config = dict(
    num_hidden_layers=12,
    num_attention_heads=3,
    head_dim=64,
    hidden_act='tanh_gelu',
    norm_place='pre',
    bias='all',
    extras=['capped logits'],
    init='normal',
    init_std_up=0.0269,
    init_mimetic=0.5,
    max_grad_norm=1.0,
    warmup_steps=415,
    schedule='wsd',
    doc_mask=True,
)
MLP neurons of a small language model. Each row is named by its layer, matrix (up: input weights; down: output weights) and neuron, and shows model dimensions 0-95. Each number is 50 + 15 x the weight over its row's rms, rounded and kept within 0 to 99.
Before each neuron's rows, "fires in" lists the words (lower case) most often at its 100 highest values on Wikipedia text that the model never trained on.

fires in: "during", "from", "career", "of", "at", "throughout"
L3.up451:21 52 57 37 26 40 73 66 52 38 43 16 51 32 60 46 39 54 31 56 44 53 44 45 45 64 57 69 51 44 53 48 46 66 82 55 33 61 41 48 34 66 79 36 57 32 41 35 65 57 41 73 26 47 34 38 73 48 70 45 73 70 22 65 55 40 48 45 49 29 54 54 48 59 66 36 62 24 30 54 71 29 54 45 45 37 41 50 46 47 44 54 73 67 46 93
L3.down451:70 41 59 41 24 52 29 36 44 67 61 25 59 72 59 46 33 66 47 44 63 71 28 33 07 70 70 38 51 33 46 46 40 31 62 69 74 35 34 77 67 91 40 57 71 64 50 56 29 43 29 25 33 36 85 44 70 52 56 38 36 48 41 46 74 70 38 49 45 39 50 50 29 36 32 23 59 66 40 37 59 28 65 35 50 31 56 41 58 42 48 53 37 67 66 54

fires in: "after", "until", "while", "when", "announced"
L2.up324:12 48 55 28 33 47 64 47 63 42 59 14 54 44 52 50 40 53 58 62 41 74 58 70 57 50 62 79 48 76 59 38 52 56 43 55 30 40 50 53 24 59 46 64 80 18 63 49 54 77 65 55 67 41 22 56 53 58 47 49 55 62 23 48 41 26 66 63 31 39 43 41 71 31 67 60 44 49 34 44 55 54 64 55 63 54 34 79 29 48 49 64 67 48 83 56
L2.down324:21 49 51 18 45 08 54 48 74 37 71 64 55 50 41 40 40 39 56 44 26 69 52 40 62 59 53 47 33 90 64 57 52 28 59 73 65 45 33 40 22 45 78 36 51 46 48 60 59 77 43 53 21 69 61 58 61 42 79 32 68 72 64 70 19 36 59 54 37 47 66 38 44 73 35 61 39 41 65 30 58 33 63 53 37 78 75 58 46 46 51 74 49 31 72 68

fires in: "the", "s", "a", "after", "according", "as"
L3.up509:25 47 33 32 34 59 55 39 54 41 51 35 05 61 80 45 52 37 55 46 45 42 34 50 55 43 69 25 60 46 46 51 56 45 71 51 73 40 34 82 46 39 90 52 47 97 46 41 52 50 33 48 48 63 60 39 65 68 61 34 62 56 69 53 45 43 18 44 55 46 43 52 66 41 39 77 64 36 40 49 46 47 55 66 22 52 56 65 66 50 55 80 60 27 37 55
L3.down509:45 45 35 64 41 39 71 44 36 43 59 53 36 65 55 36 51 62 39 53 64 32 53 46 99 58 33 50 67 46 52 53 59 61 50 48 55 60 33 57 29 00 55 53 46 62 64 54 54 32 42 51 56 35 45 67 52 34 42 50 45 67 54 57 55 60 47 81 72 55 50 34 56 48 59 73 43 46 56 75 62 68 43 82 35 75 64 62 56 48 55 59 27 50 53 64

fires in: "a", "after", "according"
L9.up516:21 52 33 54 54 48 58 11 50 37 76 39 26 50 72 54 43 40 48 71 59 57 49 72 57 50 74 56 81 44 56 51 43 54 65 53 81 42 54 35 32 53 73 72 72 66 58 28 39 35 47 62 66 43 47 42 48 63 55 46 76 28 33 57 43 43 61 30 54 61 57 61 77 51 65 40 61 48 36 30 34 37 38 65 50 42 41 38 47 22 57 84 46 45 46 63
L9.down516:40 57 60 43 66 62 33 65 30 38 40 44 47 60 71 54 46 48 77 69 66 55 47 48 88 62 54 62 72 40 58 69 38 67 77 64 49 64 38 10 20 05 36 44 56 50 47 47 24 42 68 40 58 39 59 60 89 53 46 46 32 45 68 74 24 42 33 37 61 42 39 47 41 31 76 67 56 54 50 56 62 55 77 54 48 39 42 56 33 27 33 59 35 37 39 39

fires in: "of", "many", "several", "various", "these", "some"
L2.up454:63 58 38 61 83 49 51 47 77 67 63 28 55 60 54 69 42 30 24 94 53 58 42 52 43 56 78 43 49 46 67 43 60 65 73 52 49 24 80 09 47 59 69 42 61 56 24 60 63 67 68 58 47 32 67 43 26 58 48 23 35 51 26 53 48 25 43 27 26 22 25 91 58 47 48 30 80 27 50 28 48 39 46 62 62 60 59 28 42 27 39 26 46 34 48 78
L2.down454:71 58 43 66 64 41 34 54 59 58 71 60 66 49 44 57 34 56 42 49 72 46 44 56 45 40 59 36 51 63 45 31 59 53 47 34 32 61 59 17 81 72 56 39 49 52 33 38 54 19 48 66 48 39 41 70 30 67 45 08 61 36 58 57 70 20 51 17 39 36 49 57 52 43 25 55 29 19 49 43 56 32 69 59 46 44 69 29 76 48 27 46 59 43 19 73

fires in: "would", "can", "will", "should", "could"
L2.up41:47 52 46 45 25 64 48 49 51 51 74 56 59 41 39 55 54 50 64 31 42 57 49 45 52 25 44 45 48 65 52 64 72 73 52 62 65 51 53 93 88 63 46 36 43 42 59 45 46 37 60 26 84 39 56 57 20 65 29 51 47 51 20 64 80 59 46 37 62 38 60 59 56 30 38 39 52 62 48 73 48 26 61 47 36 37 43 59 45 33 29 35 41 30 64 38
L2.down41:70 55 41 54 65 39 67 55 46 35 62 43 34 44 20 49 61 50 73 40 36 54 59 68 43 53 44 46 65 95 60 46 73 57 45 50 70 73 50 84 55 54 70 21 33 50 36 58 68 19 70 44 55 47 53 64 27 37 56 35 73 46 42 77 42 56 29 33 33 54 40 36 37 67 63 75 39 67 51 83 47 55 83 63 33 70 42 34 54 38 32 56 36 39 57 40

fires in: "at"
L2.up277:65 59 22 23 49 37 79 34 45 66 51 50 41 50 53 44 53 41 68 58 35 29 46 84 56 33 62 72 49 55 48 50 47 38 54 51 55 40 49 79 53 54 65 50 59 57 41 30 69 49 43 53 28 43 42 42 58 44 53 45 61 73 28 38 28 60 24 50 58 56 42 44 65 48 71 61 88 15 54 39 71 59 55 50 38 57 53 67 44 38 43 43 62 18 33 53
L2.down277:47 35 42 49 51 47 58 42 45 43 48 14 39 39 63 44 31 43 49 52 59 47 58 51 48 52 25 35 22 57 52 61 60 72 55 69 64 61 24 78 48 64 51 54 81 66 87 81 31 56 74 50 62 50 23 51 70 65 58 58 49 72 72 43 49 48 56 49 48 30 65 35 45 63 90 47 46 29 43 68 59 60 40 47 47 49 73 33 43 50 59 60 36 77 57 54

fires in: "that", "it", "of", "this", "to", "they"
L3.up176:56 50 37 20 15 36 78 47 52 92 49 47 52 47 56 48 50 41 57 72 12 58 23 84 58 34 39 49 43 17 31 73 71 37 35 41 66 49 43 71 55 61 56 31 34 54 65 55 46 53 53 62 35 59 37 55 12 66 35 68 50 66 49 65 54 23 69 58 73 52 27 61 32 27 46 47 32 39 57 56 58 40 39 47 40 54 70 57 54 38 46 52 56 51 38 70
L3.down176:67 41 58 51 50 79 55 28 55 10 39 58 46 35 71 59 59 49 35 53 57 67 61 29 57 66 65 88 68 47 31 45 41 48 75 40 43 54 53 40 48 75 58 58 70 44 51 52 60 66 84 58 49 22 57 39 68 39 71 56 69 37 44 34 36 49 32 68 53 64 48 46 64 46 33 76 54 34 52 37 18 65 49 58 50 25 39 55 69 53 45 20 31 39 31 52

fires in: "to", "did", "could", "can", "in"
L4.up128:73 38 13 29 62 46 65 44 70 58 63 31 49 27 32 48 28 40 71 42 56 70 36 59 42 40 18 48 45 36 30 74 49 74 45 65 70 54 50 41 75 62 73 62 47 30 42 49 76 50 66 56 47 71 70 43 25 43 43 46 84 70 68 71 49 51 62 43 59 56 32 27 47 56 88 54 67 35 38 75 41 42 30 52 26 63 63 41 73 44 57 31 56 53 49 54
L4.down128:59 47 24 54 44 55 63 58 38 43 49 67 33 56 33 17 29 31 69 57 38 78 34 27 34 20 53 38 36 31 48 39 27 65 43 69 62 56 24 67 50 63 61 27 54 68 42 66 79 48 63 52 52 37 61 81 34 56 48 70 65 65 51 77 60 73 40 55 42 36 71 28 66 51 44 61 43 44 85 60 72 31 48 53 45 61 63 55 60 36 41 60 67 57 28 69

fires in: "other", "several", "many", "most", "others", "different"
L4.up433:71 51 54 56 60 51 35 34 34 53 50 38 21 47 27 38 32 48 53 63 43 75 62 52 55 30 70 39 34 44 38 58 63 61 54 38 68 64 52 51 51 53 60 42 60 61 45 55 55 46 66 59 54 45 75 36 47 72 59 41 59 56 45 18 62 40 56 35 51 46 41 80 45 52 49 47 60 38 65 50 43 51 50 69 40 67 54 35 67 46 56 48 56 68 36 29
L4.down433:45 64 68 53 47 36 35 45 35 51 62 24 57 36 52 60 43 35 70 38 30 61 52 68 66 16 63 79 41 62 38 46 72 58 48 44 28 58 57 56 75 83 60 55 35 57 53 66 79 42 33 38 75 44 50 56 40 60 50 32 45 43 60 10 40 39 47 31 33 62 54 54 47 48 31 36 59 47 49 40 53 56 46 59 64 65 24 38 52 45 41 46 60 52 64 19

fires in: "to", "would", "could", "should", "cannot"
L4.up218:77 67 33 50 68 40 63 12 52 77 64 63 43 41 32 37 40 31 47 38 29 68 60 64 48 51 45 53 51 64 53 43 56 52 42 62 85 27 47 85 57 56 53 38 45 39 45 50 67 41 80 70 50 56 48 45 43 74 46 24 42 52 68 64 40 23 38 35 56 60 49 57 59 48 56 46 56 41 73 31 70 38 40 54 44 65 70 42 61 26 77 65 28 47 80 51
L4.down218:40 53 50 48 41 40 65 59 58 88 53 65 41 57 52 48 61 54 48 45 34 54 45 30 52 42 55 75 37 65 41 70 59 45 30 21 60 46 23 85 61 46 70 27 23 58 62 63 66 28 58 54 50 47 53 69 43 51 54 43 51 64 28 61 69 74 60 58 41 43 66 34 52 39 58 52 52 76 60 74 45 53 37 70 37 60 59 35 32 38 54 61 43 53 58 46

fires in: "february", "november", "summer", "december", "following", "october"
L4.up552:55 60 36 51 68 58 41 36 60 50 43 42 34 16 76 28 71 48 45 56 23 68 46 92 41 36 62 54 57 45 67 46 54 45 47 75 31 40 44 41 46 68 63 64 39 81 70 08 55 76 41 57 62 56 33 50 42 60 10 33 44 53 34 52 54 32 39 44 70 39 47 64 68 41 69 39 43 79 53 73 77 45 35 64 45 44 37 70 39 45 62 45 58 70 38 63
L4.down552:12 45 63 50 44 79 47 39 24 18 36 31 48 80 47 43 65 62 42 71 57 20 61 35 41 67 56 48 36 48 58 25 57 24 53 63 79 51 35 63 39 52 36 31 59 40 26 63 27 53 50 29 49 48 56 58 32 44 55 35 56 48 45 80 57 72 68 70 51 57 70 57 44 54 41 40 53 57 56 32 49 44 54 43 65 50 78 57 38 52 64 88 49 65 35 48

fires in: "it", "which", "what", "that", "this"
L3.up93:31 49 60 35 40 41 45 45 67 45 42 44 38 41 69 68 57 43 77 60 47 61 36 83 48 49 45 67 42 35 66 61 77 48 55 52 80 47 38 52 75 62 48 57 41 39 48 50 48 65 57 69 63 50 58 47 25 60 37 39 37 40 35 47 50 37 74 29 41 43 45 86 56 37 14 46 43 37 50 44 39 37 47 50 29 38 35 48 57 38 58 78 33 44 45 39
L3.down93:88 42 19 45 51 41 53 64 43 36 36 27 41 54 39 42 57 57 39 17 63 63 45 41 67 80 28 45 56 49 52 33 61 48 54 34 60 60 50 59 39 55 57 48 66 38 37 34 56 60 42 43 31 64 55 46 65 41 46 69 42 48 60 76 26 72 39 65 65 65 54 26 36 37 62 68 33 38 50 63 49 54 68 35 34 57 44 39 57 43 48 60 54 55 64 56

fires in: "at", "against", "would", "attended", "canadian", "attendance"
L2.up391:36 55 43 16 49 47 71 58 28 48 46 66 37 49 48 50 47 36 53 54 06 73 30 59 45 30 55 55 46 31 52 51 55 61 44 58 95 29 35 86 74 50 62 42 39 56 65 38 66 57 55 56 32 30 40 44 83 70 21 54 48 62 60 42 82 49 37 39 83 46 55 48 44 65 48 39 53 39 59 58 44 43 33 49 58 53 51 50 70 46 61 34 57 32 33 56
L2.down391:37 47 36 31 45 31 46 34 59 77 51 48 70 52 63 49 24 37 34 63 23 48 24 52 86 67 38 44 50 23 63 34 62 76 67 52 75 45 30 59 73 00 58 60 30 51 59 41 45 47 37 53 35 67 52 44 30 59 58 80 40 70 60 45 60 51 63 51 38 59 45 48 55 51 58 54 56 75 38 75 39 49 38 62 26 56 27 49 76 43 55 45 58 42 45 47

fires in: "they", "we", "type", "speech"
L2.up524:39 50 42 61 32 68 38 39 54 85 71 55 39 55 82 56 55 29 47 48 61 69 56 42 42 31 46 41 80 38 65 34 59 28 65 44 42 34 55 64 84 62 49 48 74 33 52 44 31 71 60 43 33 55 39 54 33 45 41 31 11 65 29 60 68 41 44 44 50 54 35 53 65 52 74 43 62 52 52 48 38 53 33 43 29 45 67 64 51 38 74 55 48 33 71 46
L2.down524:54 48 58 68 60 52 53 76 52 69 51 54 53 43 59 59 55 69 61 72 41 44 73 77 52 31 41 40 68 37 36 31 64 42 22 15 75 48 61 69 51 68 22 67 32 53 70 39 39 27 64 56 35 34 48 66 24 33 42 40 32 47 49 58 40 27 44 46 49 67 27 29 54 41 31 28 67 53 66 40 46 54 37 33 35 13 50 53 28 55 58 52 55 33 60 56

fires in: "republican", "american", "international", "ministry", "second"
L2.up238:39 55 65 06 66 35 53 64 20 49 73 51 34 54 29 49 06 51 52 43 32 43 34 69 56 46 63 39 27 51 50 78 74 59 53 88 60 49 56 62 66 56 46 41 62 71 32 47 63 68 46 53 59 62 38 54 38 66 25 37 26 75 13 44 62 37 68 68 28 68 63 46 69 39 53 65 39 55 45 32 46 41 50 47 65 34 55 44 57 49 56 47 62 61 39 70
L2.down238:65 70 46 38 33 24 45 41 56 21 69 47 51 59 49 50 31 55 24 61 71 26 53 35 60 51 72 37 13 59 52 65 49 91 72 26 92 41 41 34 30 63 58 23 56 81 65 47 49 49 24 42 52 62 50 49 65 39 58 41 52 50 64 72 66 57 76 72 49 51 83 53 40 48 20 47 55 44 55 47 11 53 73 50 17 37 53 45 40 49 41 46 50 36 44 67

fires in: "march", "june", "february", "5", "july", "january"
L3.up307:61 68 22 47 47 82 36 39 58 49 37 30 67 22 36 35 36 35 43 41 21 73 65 38 52 34 51 00 78 41 54 41 70 42 79 53 35 24 44 48 52 58 58 42 32 67 60 51 57 57 55 46 62 67 41 55 41 43 54 50 52 65 22 53 31 57 34 53 68 55 71 61 55 52 30 41 44 50 52 44 64 70 53 57 50 43 36 64 57 36 38 64 53 64 72 35
L3.down307:67 68 41 50 90 62 19 50 68 41 44 22 75 47 50 79 66 71 84 43 62 64 49 54 57 49 55 51 53 36 57 56 55 49 41 69 38 73 16 46 37 82 00 47 57 68 59 48 39 55 57 56 16 56 44 39 50 53 41 21 36 53 63 35 50 33 39 41 65 24 36 47 46 34 22 48 61 75 62 76 78 43 55 44 41 42 71 52 45 49 31 45 42 60 57 61

fires in: "march", "october", "february", "april", "december", "june"
L3.up390:44 46 61 36 68 46 46 43 60 77 29 53 45 29 50 65 36 46 55 55 47 64 54 50 60 56 46 72 49 65 43 53 63 46 33 59 55 25 43 40 24 48 86 56 58 82 64 37 37 62 18 59 72 63 45 40 75 59 34 10 58 52 42 68 30 36 37 25 60 52 31 63 76 55 38 56 63 58 29 59 75 37 30 64 67 55 70 60 30 82 47 53 68 70 60 57
L3.down390:72 52 30 61 38 69 47 49 58 32 65 24 37 46 53 61 54 47 99 43 57 59 23 45 60 29 32 64 67 23 42 22 60 25 32 84 31 44 47 51 50 71 13 52 52 42 55 52 64 38 44 11 56 29 49 68 39 59 49 75 43 47 57 59 47 43 51 54 74 62 45 48 65 40 63 58 25 52 76 50 66 67 61 55 13 51 48 63 40 65 41 37 64 56 58 56

fires in: "one", "those", "years", "be", "an"
L4.up547:58 55 37 29 43 66 54 56 77 41 38 40 57 57 58 34 15 21 34 46 40 62 45 51 56 27 92 46 50 47 38 42 68 88 52 42 51 48 43 34 51 48 40 63 86 67 45 40 38 76 77 44 46 33 73 41 46 70 57 37 31 53 31 41 57 42 43 55 34 76 12 56 53 31 32 67 45 67 41 36 38 59 40 56 52 56 39 44 42 48 55 49 50 32 71 58
L4.down547:53 55 42 70 32 54 44 50 50 57 48 45 25 45 76 43 57 64 80 71 66 55 45 23 66 52 38 31 23 43 50 55 43 29 59 37 45 56 80 48 65 33 51 30 61 14 72 67 27 75 55 34 54 61 55 41 50 44 38 22 56 54 83 67 46 58 50 68 44 31 67 29 55 42 32 49 52 17 53 43 74 68 66 40 66 52 65 63 53 52 52 21 65 58 34 54

fires in: "during", "after", "following", "with", "of"
L4.up425:38 53 57 27 55 38 60 47 70 45 45 32 34 44 48 43 50 38 69 60 55 51 47 51 69 35 63 55 58 48 55 29 41 44 55 76 53 43 30 65 71 36 78 64 43 48 50 59 56 48 58 28 56 50 64 39 38 81 49 26 42 39 56 67 53 17 36 54 67 36 37 61 54 49 37 55 67 16 45 50 47 54 39 54 33 42 55 62 78 60 75 50 65 37 53 76
L4.down425:38 65 48 40 52 28 53 61 47 53 49 52 46 50 59 47 43 48 51 53 51 51 35 47 99 51 42 46 52 38 50 38 44 53 45 54 55 49 45 50 63 00 48 57 51 52 52 45 54 52 50 14 44 44 64 43 48 56 47 51 45 62 60 61 51 57 45 62 47 30 51 52 67 50 42 44 47 57 56 40 47 65 51 47 47 52 61 58 59 55 45 54 46 47 62 39

fires in: "has", "have", "also", "not"
L9.up344:39 62 48 79 36 50 67 46 44 64 49 58 58 55 55 77 26 45 62 58 30 51 33 59 41 38 39 51 39 44 57 15 56 65 50 75 25 54 54 64 84 57 57 38 67 52 52 44 45 74 57 35 43 41 46 40 19 48 12 48 50 70 70 56 34 34 51 52 64 52 35 59 36 43 20 61 62 71 59 65 54 28 58 61 38 39 72 55 39 50 78 47 42 34 01 39
L9.down344:06 49 63 38 65 27 45 60 22 37 71 53 54 46 31 39 30 57 41 62 61 68 17 56 63 49 55 48 54 53 18 57 57 50 48 31 42 54 36 40 71 26 30 50 21 38 58 36 76 68 56 52 47 60 28 69 50 63 66 43 64 53 73 44 43 65 30 18 30 59 78 63 62 42 32 55 55 50 22 23 48 55 25 69 24 66 74 49 26 47 60 55 59 55 78 48

fires in: "after", "until", "before"
L2.up223:31 62 38 42 55 54 67 18 61 32 50 11 44 48 58 40 45 45 36 33 49 59 40 54 38 22 68 66 62 43 46 33 56 29 55 58 55 57 13 68 46 57 66 71 71 61 63 46 66 66 58 47 38 60 36 50 36 37 55 51 40 86 45 82 61 39 37 53 63 52 43 50 46 27 80 62 45 34 62 50 52 48 50 58 58 77 58 69 34 60 67 54 49 51 75 90
L2.down223:38 50 48 37 52 14 44 63 68 70 42 34 53 39 57 22 56 52 60 36 23 33 63 45 38 64 43 66 42 64 61 37 39 59 51 51 54 59 34 38 63 46 56 66 82 61 43 53 57 66 74 37 49 68 40 50 51 29 53 61 56 63 47 59 46 47 54 45 46 51 48 61 63 40 77 72 58 19 41 36 68 60 47 47 27 52 55 65 42 54 60 51 37 62 66 78

fires in: "not", "will", "goals", "spent", "should", "give"
L2.up423:35 53 33 46 44 38 72 47 48 45 55 58 52 35 44 43 19 17 79 38 44 58 42 74 48 27 31 38 70 26 63 51 62 38 50 64 48 51 56 63 68 56 44 38 32 42 35 33 64 44 57 73 17 54 46 44 41 52 19 35 74 14 51 90 68 62 46 41 64 53 38 52 51 43 41 58 86 14 61 55 51 43 51 44 45 62 39 54 54 60 63 53 76 06 47 89
L2.down423:57 53 22 48 38 70 50 39 43 35 36 60 52 43 58 50 66 57 46 15 82 91 61 23 48 53 50 26 27 74 35 36 50 60 48 41 51 43 39 44 42 79 59 68 60 53 79 71 44 48 35 53 43 31 49 52 63 83 43 50 25 72 64 49 42 47 43 63 35 30 72 54 35 52 54 49 43 57 44 64 78 30 30 47 37 60 62 42 23 46 74 63 35 63 74 40

fires in: "on", "once", "in", "at"
L4.up272:48 74 33 08 57 36 55 56 52 50 49 11 47 33 49 57 61 53 50 62 36 60 36 59 63 32 61 46 34 43 54 48 55 65 46 58 82 48 66 54 34 65 45 29 48 75 56 46 62 55 67 63 66 52 53 56 53 48 62 24 59 49 31 53 41 51 40 46 79 40 58 72 48 43 61 40 62 45 38 43 76 52 43 50 38 59 49 48 66 43 69 60 52 48 44 44
L4.down272:44 48 41 43 65 18 54 53 33 32 44 80 47 34 57 31 30 60 64 48 59 58 53 66 59 66 34 70 57 19 62 80 51 31 65 43 52 54 34 48 63 51 53 29 47 39 34 70 71 44 52 60 53 41 51 50 50 44 50 69 66 44 90 41 54 48 55 21 40 38 71 42 65 78 58 64 51 60 65 73 72 49 49 30 25 33 55 77 66 54 72 31 30 50 40 57

fires in: "which", "it", "we", "how", "they", "who"
L3.up423:34 48 43 44 46 64 60 26 51 67 48 49 38 45 55 56 45 35 49 66 48 57 52 76 53 59 51 43 82 44 25 89 74 45 36 44 56 37 62 74 62 56 24 79 61 61 60 55 47 47 50 58 41 56 71 46 34 30 50 27 43 50 50 42 28 42 52 25 25 76 37 88 55 50 51 49 33 46 48 30 41 55 35 44 67 68 69 52 53 45 69 65 46 21 35 53
L3.down423:43 39 59 21 52 55 72 39 42 75 40 50 57 44 34 50 45 62 56 53 67 58 49 78 34 32 60 31 77 17 50 61 69 32 38 29 78 46 48 63 58 36 52 56 53 47 54 58 52 57 64 52 55 55 37 68 30 44 56 58 58 46 40 48 54 63 53 70 25 74 64 30 62 40 42 48 55 43 89 67 40 59 56 24 27 20 50 54 25 59 71 55 49 27 41 41

fires in: "of", "for", "force", "league"
L3.up397:58 41 58 19 55 57 61 67 48 45 53 43 42 40 38 67 65 51 76 56 25 67 64 67 35 34 40 47 62 66 50 69 51 76 46 50 53 57 55 54 43 64 81 57 38 51 46 66 47 51 72 74 64 69 38 51 60 73 35 56 35 72 28 41 50 45 88 23 77 29 49 39 51 49 61 15 41 42 40 33 44 41 51 49 40 38 68 47 51 39 33 60 66 45 38 74
L3.down397:51 61 55 23 49 56 41 96 52 67 48 32 43 64 30 69 50 44 26 44 22 45 69 36 39 36 49 59 60 45 40 40 66 37 68 53 78 51 87 26 32 75 66 42 52 43 57 52 60 60 59 59 46 57 62 69 83 51 56 56 42 37 48 33 69 35 52 24 41 43 72 62 43 86 60 30 38 54 56 57 46 54 57 41 38 17 35 51 73 48 33 67 45 75 49 45

fires in: "american", "australian", "international", "national", "of", "in"
L3.up315:60 39 37 37 41 57 57 55 57 45 60 28 21 50 44 59 50 48 45 85 59 54 36 81 42 42 59 36 31 12 46 59 47 58 61 66 83 32 82 52 38 59 62 36 57 47 33 55 30 50 36 55 44 31 31 25 55 59 49 61 27 71 30 58 59 39 34 55 53 52 60 73 59 28 53 62 46 55 36 56 57 49 44 59 34 60 27 28 29 45 70 47 51 42 13 60
L3.down315:88 58 66 34 30 66 38 71 57 50 24 46 54 37 25 68 25 34 38 28 41 54 57 45 43 62 46 48 63 66 44 86 37 59 43 40 39 39 40 44 71 84 33 60 77 56 79 49 46 37 36 42 56 78 66 65 68 45 35 58 28 72 51 37 51 28 51 61 61 41 67 62 63 43 42 54 35 84 29 66 52 79 66 46 75 47 44 29 58 41 39 66 57 28 60 50

fires in: "for", "after", "with", "of"
L3.up297:47 44 32 05 53 49 52 46 42 14 56 61 21 40 55 51 38 44 74 43 27 30 64 59 48 40 81 59 42 69 66 49 44 73 39 55 87 31 70 33 58 54 78 78 57 50 39 58 51 64 72 53 33 32 24 43 33 84 44 36 34 61 35 51 64 44 51 52 64 65 48 51 40 54 69 41 99 38 54 36 36 38 30 38 56 67 60 76 55 50 64 57 38 63 44 86
L3.down297:63 35 53 45 44 50 47 58 66 59 47 68 45 46 42 34 60 57 63 48 69 62 53 56 53 39 45 39 44 67 45 19 41 49 28 27 62 27 62 59 54 46 80 41 82 26 34 67 47 35 62 53 38 70 55 34 54 56 75 56 51 41 61 56 56 56 47 68 25 41 41 60 37 55 53 40 48 48 60 76 52 58 20 10 64 39 60 73 62 54 74 59 38 58 32 59

fires in: "a"
L2.up314:21 52 40 58 44 66 63 27 47 12 66 39 47 38 51 53 46 44 48 85 41 84 67 59 61 30 68 31 65 75 36 63 51 64 77 46 60 43 42 40 48 52 73 47 54 78 86 46 58 48 61 65 40 46 32 33 53 66 65 51 65 47 49 74 36 49 32 40 62 54 42 45 47 48 62 49 32 30 54 48 56 41 45 56 39 46 52 72 54 53 45 66 42 28 55 47
L2.down314:36 31 41 59 43 69 63 43 37 31 65 57 45 62 57 59 51 30 49 64 65 43 56 64 60 47 41 27 78 84 61 86 37 67 80 44 79 45 40 44 44 44 63 53 58 32 75 57 43 30 44 31 40 54 48 44 65 51 56 56 61 48 63 71 56 67 28 64 57 67 25 38 57 43 69 53 37 27 40 61 39 70 55 58 34 65 60 60 42 38 55 81 37 24 57 41

fires in: "with", "of", "by", "for", "rest", "best"
L4.up320:14 22 33 42 23 48 66 46 76 60 64 51 55 62 59 68 57 52 43 69 52 35 36 57 44 35 49 43 42 27 60 50 56 76 58 50 39 49 73 34 50 48 75 59 63 88 44 61 55 73 74 70 35 40 57 35 69 73 54 26 51 65 27 24 27 48 36 53 70 28 31 68 54 52 54 57 75 31 60 55 50 46 34 50 47 71 32 63 57 54 51 64 42 60 58 75
L4.down320:46 55 47 37 63 65 32 49 48 69 52 29 27 68 22 48 83 39 67 80 67 56 56 69 17 55 52 51 57 34 64 42 52 51 63 40 09 68 52 46 36 52 39 22 68 50 52 72 16 47 65 53 70 57 54 56 46 48 69 47 34 57 43 64 37 62 42 36 24 56 28 32 46 62 46 54 36 39 85 79 55 61 26 47 50 46 49 47 47 49 58 49 55 68 41 30

fires in: "to", "can", "may", "would", "could", "parents"
L4.up510:75 46 46 38 68 56 68 37 43 49 40 55 43 16 47 62 41 64 60 26 35 41 61 60 48 36 24 45 62 35 24 77 61 78 49 65 79 39 46 70 60 56 50 63 54 55 40 57 32 46 77 66 55 45 68 53 43 46 34 44 59 32 35 53 68 34 49 25 43 73 63 59 48 46 48 25 34 62 77 33 30 55 66 57 43 13 60 30 79 53 33 46 39 44 53 47
L4.down510:31 27 36 35 59 61 53 46 51 67 52 67 35 53 41 60 34 63 73 37 39 59 66 35 60 76 47 51 46 20 44 43 50 57 55 48 81 56 56 81 40 55 66 50 55 53 46 43 54 37 48 56 52 57 17 51 42 34 38 65 54 85 31 40 39 31 39 33 60 73 56 37 57 45 13 61 47 49 70 78 49 52 23 29 37 51 81 41 40 48 32 75 55 58 40 61

fires in: "is", "was", "species", "primary", "authority", "an"
L4.up25:47 67 38 49 35 63 45 39 79 41 57 33 67 54 82 46 55 39 33 19 54 69 82 29 49 39 60 48 61 76 36 20 47 84 24 43 48 53 33 62 56 65 50 87 54 20 58 54 66 48 44 62 59 57 46 65 30 67 65 40 31 71 38 39 64 49 40 62 60 73 83 43 45 42 31 19 52 67 25 18 54 48 41 59 46 65 41 31 52 59 34 40 68 51 61 42
L4.down25:70 46 50 51 30 00 27 37 32 64 66 54 74 56 49 63 35 62 60 35 63 49 39 62 32 35 30 37 56 49 65 54 52 32 43 62 60 27 55 26 61 43 37 62 66 44 65 54 47 28 41 29 44 53 51 33 50 59 36 37 63 59 35 41 43 33 31 57 68 54 58 49 51 73 08 48 33 37 71 27 50 53 63 44 62 67 50 67 50 50 58 43 42 58 57 39